MLP neurons of a small language model. Each row is named by its layer, matrix (gate and up: input weights; down: output weights) and neuron, and shows model dimensions 32-287. Each number is 500 + 50 x the weight over its row's rms, rounded and kept within 0 to 999. Numbers have three digits each. A neuron's up and down rows have the sign that makes its largest values positive.
Before each neuron's rows, "fires before" lists the tokens most often just after its 100 highest values on Wikipedia text that the model never trained on.

fires before: "==", " ==", " and", "===", "ography", " also"
L2.gate142:580497522537551544572526445542584531480487444479501465459463493515515462488517507581519426559501546517656456425562508506545503470572486507453486467531546531531491472494408466413524483547495520569577544496498534569469497467513470488535542442556499520524513545465492561511493457458486445481495480469519542422497531631537507416487413463562587532481431472597511455517497464533534380484499498493537484461502511383456495448500566453499414505521562468453480479544465531502531526503464523443506470461541408477490549467506474396552500454513478513488501451450560500461488445521407444524542518477468446494496473556539455457516355500456485591507454364418529551534368419461580457489514474516487465530435507504445575519496557575508432448508539573449488328460562473496572520554533521
L2.up142:466459428522516544494479528535485482530555512546583509486443556463414492499455545528626484509557568483549397463425536588602486559531381533533490469476463466492507531568496426493498443510517460604615478561536452402442405499547444493610500530552627514618521597513502573446540510446413454491487514535497542480487464543532509435453563470495529477537498471541556514539492590501516457425539480526506535561515483428595501484536551489424388537501534587563380498491448478541464468585471573465547480482515474515438433476519516358604489481485504496482521408522552444509426489510457441458481506482613496493569516569491521514519521542553531458530544401505463481566419528492498420523548511475519556506461518472496552469501463438536430524595464540417488395556517561515556489557517473
L2.down142:525420488482437566404476563491551539471614532583533461441484533415488422464579531532670466591529525547440458514386501423612457534463430491498554488453480478424597512564434535525552448479496472496545480528521422491410354493512387448538444533533583475563510612533520499512572476498419483452461492527515433517491491475537530506475524459473432463537517453541490563498505475440548508392492433574496561476525535470578528509505517490398391555478540598646484453550506485525516537567483513439540455424464448483518375460443519448502487531440547453436511464508533460535420546439497448454536522526664555487566487483565467538578593506561536481466520439437465534498503543492508457539563430430476493476514489501480487447533467475472510536536426518479470427523493484497516483545522459

fires before: "\n", " The", " In", " He", " It"
L2.gate190:369485529449517577370561477501472478584544498533543485494527555549445554513490535552601475459513458446519579524586511517440595399450412459451413553524590474472545494528553535500536510469469572472489418426455495475468572562425440344547493559475486466536417423584426510537596516489408539521483520543439620498446485463464529543442452460488475499445529498432542527474515529528568461526530567542585411533473474490533535509595477507508594394463425517551564469461567439592497478561476552465523529561536469479509546524516544383528483541477451454421556536493555552509509515487551505489499477477498428550486394554391493534507480534594521469556552507395522534481562533630431528548522437503471501566496509445513540459483611482380584522418539485525556457561443436501457401426538506
L2.up190:621492490514495513463452436528515610461514467619448447531506464439509488397461513422510511514483467529477481540407424452446497538557581520499517488565471534562531510473529559449489550474561576507511512476588495473520422559499468488450432435367473499507477444417526503497431444587479563465482519546456556597415488530519520530537531424475557419504443636524483474524466464538519527470541518527590601433497561601508534525437528535412394506508494491437543476565503527514467521441475520441449522629471476488509537487560447605479496507452424543494503568435460380523515604532527545440488537561503576436529555497573471435488538457523530461558439562515528457595577468446531431523511503441542586426567541557429438537448447499538526446519489576369522520466540534487458561475505412
L2.down190:617470516466501529500418499552434455472482503563485513615507476444503432430480529452542512526452537512520490483434459526444463559552585500497581514615461524564424481531498534587514526491522505516484509494554486482584470539471504503490517429444532536481510521499558473525421515523543482456516439494408545555490543493533473449483652477412568498557464619480512456512443486528443479432552534494508524492533544556477466486430551489456445599558536534477569471457416566450526517504462459477455565560417560547513513510447437574451497539482453536612517564436428462564468580484564620479496497464469502475562497472535460541529587446426528583389502486517547468563488456389478581472464558434540562492579521470548438479489461482569400504576499475490534540407651469552462594511484434

fires before: "==", " ==", " and", "ography"
L2.gate619:527508511489463588587452452465570482451543462477501582435484495467486437575545503501542507413452535586538490579449478535460580496494477532507498457483481466569474432424505504606463519576506562544533439367524405485492486515529515455492515436537422469454582540526526443459470452491331492493506603514592494425522588585569486491529464517477570532467454430503399450471531571453478491511511544460489488427511439440494513469607600482477445594503582483466449483515504476472469409466498458453573445532601369629466516478471523490507514388588504577559426546389567559452443513512552574511493539511509441578494524536517433491464429468521478550543501499548519535511485536483551481517498548447527523512548408524512559533463615427569552515461485466494497479466437575551563515498545566
L2.up619:434498517523496541547444513554472468469478348563485451427476496481482438562449496446523511513412579528619461489470477521549502582471519579481474498487491464497522610521505486529485500571450632512574506556512540391486468550470683462487540446617382512486463502577478472501432498454448503497510536582566491534476511505572423432417555563453483465451534511508482600529464588368479513552417486513567526422496436491490456513582450480444397556494472411473441496534572547482561393519552457510422463503483509484503463518516435501494408467438509488550519427401597534505463344427488503497490480416509436517502436545507451570479410516556496507520394521483452512530525479379600432507553500432536519492561433483473454537498538480443512473610469557481484485471473477499631495472524471
L2.down619:383499511503502503498475555547460500432493430578504486468503457447518460541476494471520397427434519474549534537475475442504448562551483514421504476447522468470430557456515491554480489538520545524550496547453563377489488480445618504549446449562455465508487467524485484457417493486371552467469511661495554615467478534539480519441551525489463427530507497609462569472459549357563507482426514452521583527436487429478445538535495478543464548433480459460451440522547549523561419525589458521439427509477514483472492448556521591482519507428583516525510418415532548518465413421582598583510477487516494488555466495567524520472507482474546514560465465514516506537491503450530446480468536475504559561515494512451524512432530463425461493530480561422474462443489479534542475536487482

fires before: "\n", " The", " It", " In", " He"
L6.gate1228:523454474426580492539590533476504447499510454518514478556573448473484528529470541514483533546513439493524432474487504591435466539509452510480359528514489590454391509418525563581530532523420415444553480532559506489471610572527455584425443504469431450505524561504579531427439488506512502464528446544516526422480467523511517487520520469541555527435529514476532456423611424562533488443506560577574551578616435565500502579520546489484524414459608507467518578459459548566471442476496515468393357503473419531526499581459497429474625516549497578519487548615468479511577516478443526602513502488526576542526363476457463585509488526434543474530549579518542529498410482515525456458582565477452521483425547478458449456455537491458553425561434514504507468489406530496442512484514526
L6.up1228:447425550573502523472492425571533522467442546562598508527475486467470537595577492512433607465459524473477455516462433504494514589498401516498503579524508441440512428466446475411533515545540502454464414471554513412488498397514519631596471445560488558559476536534519482388495462582499421481371597534454460471503541474418511560549578535520588485504410542530444544406551495555464420495510504483547506495449505415513474474532511444486467479564453486421528462572470461514526524424513530454505461580470514462436560543461444500502488531614451578521496502441399447470509529456464498551522490491523433498480544571578566520499413503458542561588518517485460574449532526552545453467564517469500533423536491456459510386428505509510462495472383499513503515507463448576486554522435572
L6.down1228:432484506568568472441471413523475501404488486503478490535485536537588431488516446522545512483482474580465576622507398541504530425524431519481546536556503483522536479514480471446479506549535489536538474446505461499568424557520487448604417497550516564468513556487411446480500484502541471510368512510472523523495418434478488395480594482550553410492435489456460545477488486477511475483476376420533513515444437423549433448513529487522401519558437482449488485527539435438541566475533550502530507548575560587572586527433556534534515437508410533471529532476433461523566501561536521574514429462512454510454552510451468487473433486390623540501567482481407597431515507531501575492498572489538538494541494564430508483533502490593472542547459515490469548467500511575480513499479641

fires before: "==", " ==", " and"
L2.gate97:442447539449511560532464544429579362426482498511504553509389505377528477499483508516541590545450482496550538495552533537475506418522602531557519529504462497458583442555449493565435497524471547457554525467395547542497527508526443462575430500437503601516474484508524484516505545471439528518523571416561542431408403465420435552496520520517504513419492428454543476521568559494541502480528574442503392459460605448382405479527550418574495446499506430517510513453434432430446397462486552409504468467504411483513485445458509447489524455505514536417558457494463390446470511555458540476447512619500473484439516603551485432541375489496425545525510449414545544562465557551501528498532548522511485556426432506492512544525562464569458486564443607381505451568438585561483473590442467
L2.up97:433519463459534520513502450441443476504400492464397511489455433568511432578593506455430491465544551502530474502491542512530471616517522570492559468460526504538463449468506434504538501551571555549512463574494499408562416610494513521407474523478558533494459583481424538403484467488480448515486472630427451520458571508616519525581541526421539580528446520544416441521528504464465498449449542598469460506528551528527607416515539469471502541439559523517419449496479523527534432534535459538516502460468510492449571492560531500465493423520527457472503548478524518548519525496522522474536417513448452542475507535532472496517532477536586495449530534513528631515364529461446471468479490488510478574549580470508493517503490479522571525513554545549439457516550447497548534513618496
L2.down97:491605471534447458465530428486523562444450532527542540499463473504552463585637526483406460443540500495504634509514533523505474548557529632523519519412493459516518507470576487506445478448577600567495436580457467468494437645546503502500454515611491550550510493406513576470461433477475466506451424563450407514501477464494522493511518477477561483499463487571502488469508471446543569455518547570498475492526583484576563490569469499398509530403624530520478486458514558470614370543499456475561438556416488545458567472478554531493562423527520477546579504528483485587506459467525468467577435445479484466510409528559459530520591488538503476432548538530536593517427411495542498493548562523463525435513573518544490437560472511519504554506568573519404468412586434447564470474608531

fires before: "\n", " In", " He", "In", "=="
L6.gate500:483511502526427482582560416463552517543601505458495489466510393532454623534543563521445517554421559585498580475476500539522520460481523505468515618561464515495537354561432528521524524545430520483522481594497483456533500491518500506491598411500542508498591498514491446496541416455513454458484499540454489507485527545528538469541557454483450498467482490509534538452506389495430541483607540515523463487555517479546518522434440461496482370520557589587439579509436471598519467470514479480502585524418510478459507522583559510528521497504456513542464525583447484552446500432505547519516525492499517584400489447475531503498493421483528468494498550532519470410520528548502574456519477493586430426548498495525506444577507391491616455582511454525567492568519555514501485429504523
L6.up500:579466472529536526485429519571521543474496505500431449422373475449469525507471318418457563504500531496459495412476498490523440535555472531530486563563494482426497533517500512530462519529526488433526526467530512540469490468517383456540509505524448571576516598500543541546491538553563462498441531436589551509501469432484446537487637482471569455506424509540529434454500458455508491522456476450536494469532528434531525548596517486450473503475504549567474629471475454552540490542512502530454521542456509535492518428468505499451565494529573550467527551570457542447457574482527438416560474410475504536366457427555445429559507500556574435426480543459493504506599470608544551432612471601587512375551509484520568430467589467522449493557576525480612424409473403398508539400466447
L6.down500:575496483471595463502445500636469546530478489451436476527398462496550511517515400407470511410532579443502439439439474398569513501525457528435489503605512415539512548453510490503531522504472478517521554401560603524415495472486479449583580540471408474422482546455557518543523551489568495473460473503522527488485421432464469425576584491498524479538538564487477396456459508536582480509466535433577479390531576526500484561473469517504545523518472566487510531473437454420506479510497510573542480512467509577548501386545520490347548486522442472429469517488429522529558489451558415480510497401483548460542500475469478458505496522533588501461550494421497487488561491557474581515516471585457473515547509523484581476580471512484545499451552506436495484476502399502581526495466484

fires before: "\n", " ", "==", " also"
L6.gate555:607443595509482503560479556453501542479490357442551472448442495539522443540517519590515512457540451475457527503536415588478497455540484552520468508515506591541456364467470543448506501517485474603549512489494480490533501497443566567564550415469557545531524513523501444569609461550536543447565444411492510479501483589508482541603506540501538482453583492580507576497552554504448451478487616425432501500436565565501416530537429502471470503502495554504540455513602506501384473531470423473627447339560483469511412415457496542552451473506470416445479423567458458453459530493507556480434502524436463495493397489517512447505492572496550559446483511395518410476549467493460459421496461490414516435528503471495562527447580480451480530595429465457518513549479519473513534554607516
L6.up555:528475531462581437499673501561542522537414472611473409443464560555475504518483478596569529505457499559436505501539494495563472404597469562535444468503492448487479475498503509453501578523436558515581499513463499567568431442397590458513544544479486612463481479449468461461451553489491582442504472542486516456505496509421410454504479580511439527451479427536470475578454402478530540474532519528566570553441485595432455401504550516549437480492555530528398497595554538581521527464570602509499538516481551553530412492557458551528421501480513555474517420511524576459454480467534521548464538510492499480505380483430605516496414450542558537541473418508539456541489508524500514506581522457527469465535599481537475584448378459379494561617558360491536420505476462445440571526577562
L6.down555:457517575468599408513621558511535438541402530585500494513557517516514518434469498560541500494471451533513501533385477516436469508543424534527498461532508533500527589488506588489518534495463506499475477524540481527486496454440569449566523612523479590522475477405503450385449527407449582528449452490534522561429476493453471440539520394425473508514483478508427458524518389488508522487494455557520603496461542435475481480416572547575424494513558487521449570525509538534596518500549504470462539481452514536508454500585484504451544504379524515519482510450580531437582528445518487568452523397515499530498471531460535465524501465576512469570492491479544512546536476550533534505485428449615458520491583404554473498499380496461478457492578565543448465448461524494455497536603526

fires before: "\n"
L6.gate198:387393553503537590505498554530501487547482447511473616572501529478438492460484475493501524426603506480478493382499506551471428447523439542599477496503587592426516548502477491511436478544433610517448486506409559471457443504432554509478508472475396508505438557472559491576527445507518480451504470456428494486562506543577576491409388480522621507444470606449476580528546489482460451496591530557489417516515552544524505542463443573495475516530541531456558508453483435478569508420450483458600548557587554508547529632417568506514462487530507549553450435517531392510509532466442515478508470508499476579451458464517545483476504512547581444450504468460619510471538475460470531419475536458511503442561452488471503548481502480457518525517471515510525496459445628495460498478424534
L6.up198:530572512479542441470440437467553479510549569522482524547479420537553499496503526507426507401479439484491459493553523599518509496474490432476476529539427565579442460344477500487517516491512492493478576544533540498420576574533417562544576502582400522487517453504632506373510449508478523517527529491500425505548568537512520526477494444439531490501512577616527455425534553450491510425556509479533461559497516535554519435456554520496613527454535530456412461502515501578564458527528549449560433462624446522409448471488394508457583507513420475459518561502472501571382556568527518562593486475484510503549515505456463544550488565457541496450434504566499540359612431523499511512529548469524468525455512462508555390490511429443506485590467405432536488479585476511498563469511526
L6.down198:531504479512538534470516436422471490492551474458498468603536429550517493455479511520531449458490568453564484456464549438494416511461507495436508442516520555479483442395462550502481549494549523495546523551567544467473527553580458552583472459547539619479484564530480486450547455519532450469543553528501502615465444537557491455498636550469416529530541510551561576445507520562542530532581500535516397495416513518502499530512513514490526499438474576500452473510479586599435549498511510561601500436551500477467410521505500550384514550524445470459486598562439464550429501482447448517585509407477516502451518492565557635550554554418576470455499494545542534448497502530536406415574492466445468531482430494543545546500517507498463422511530468535480529501411478499558455422448435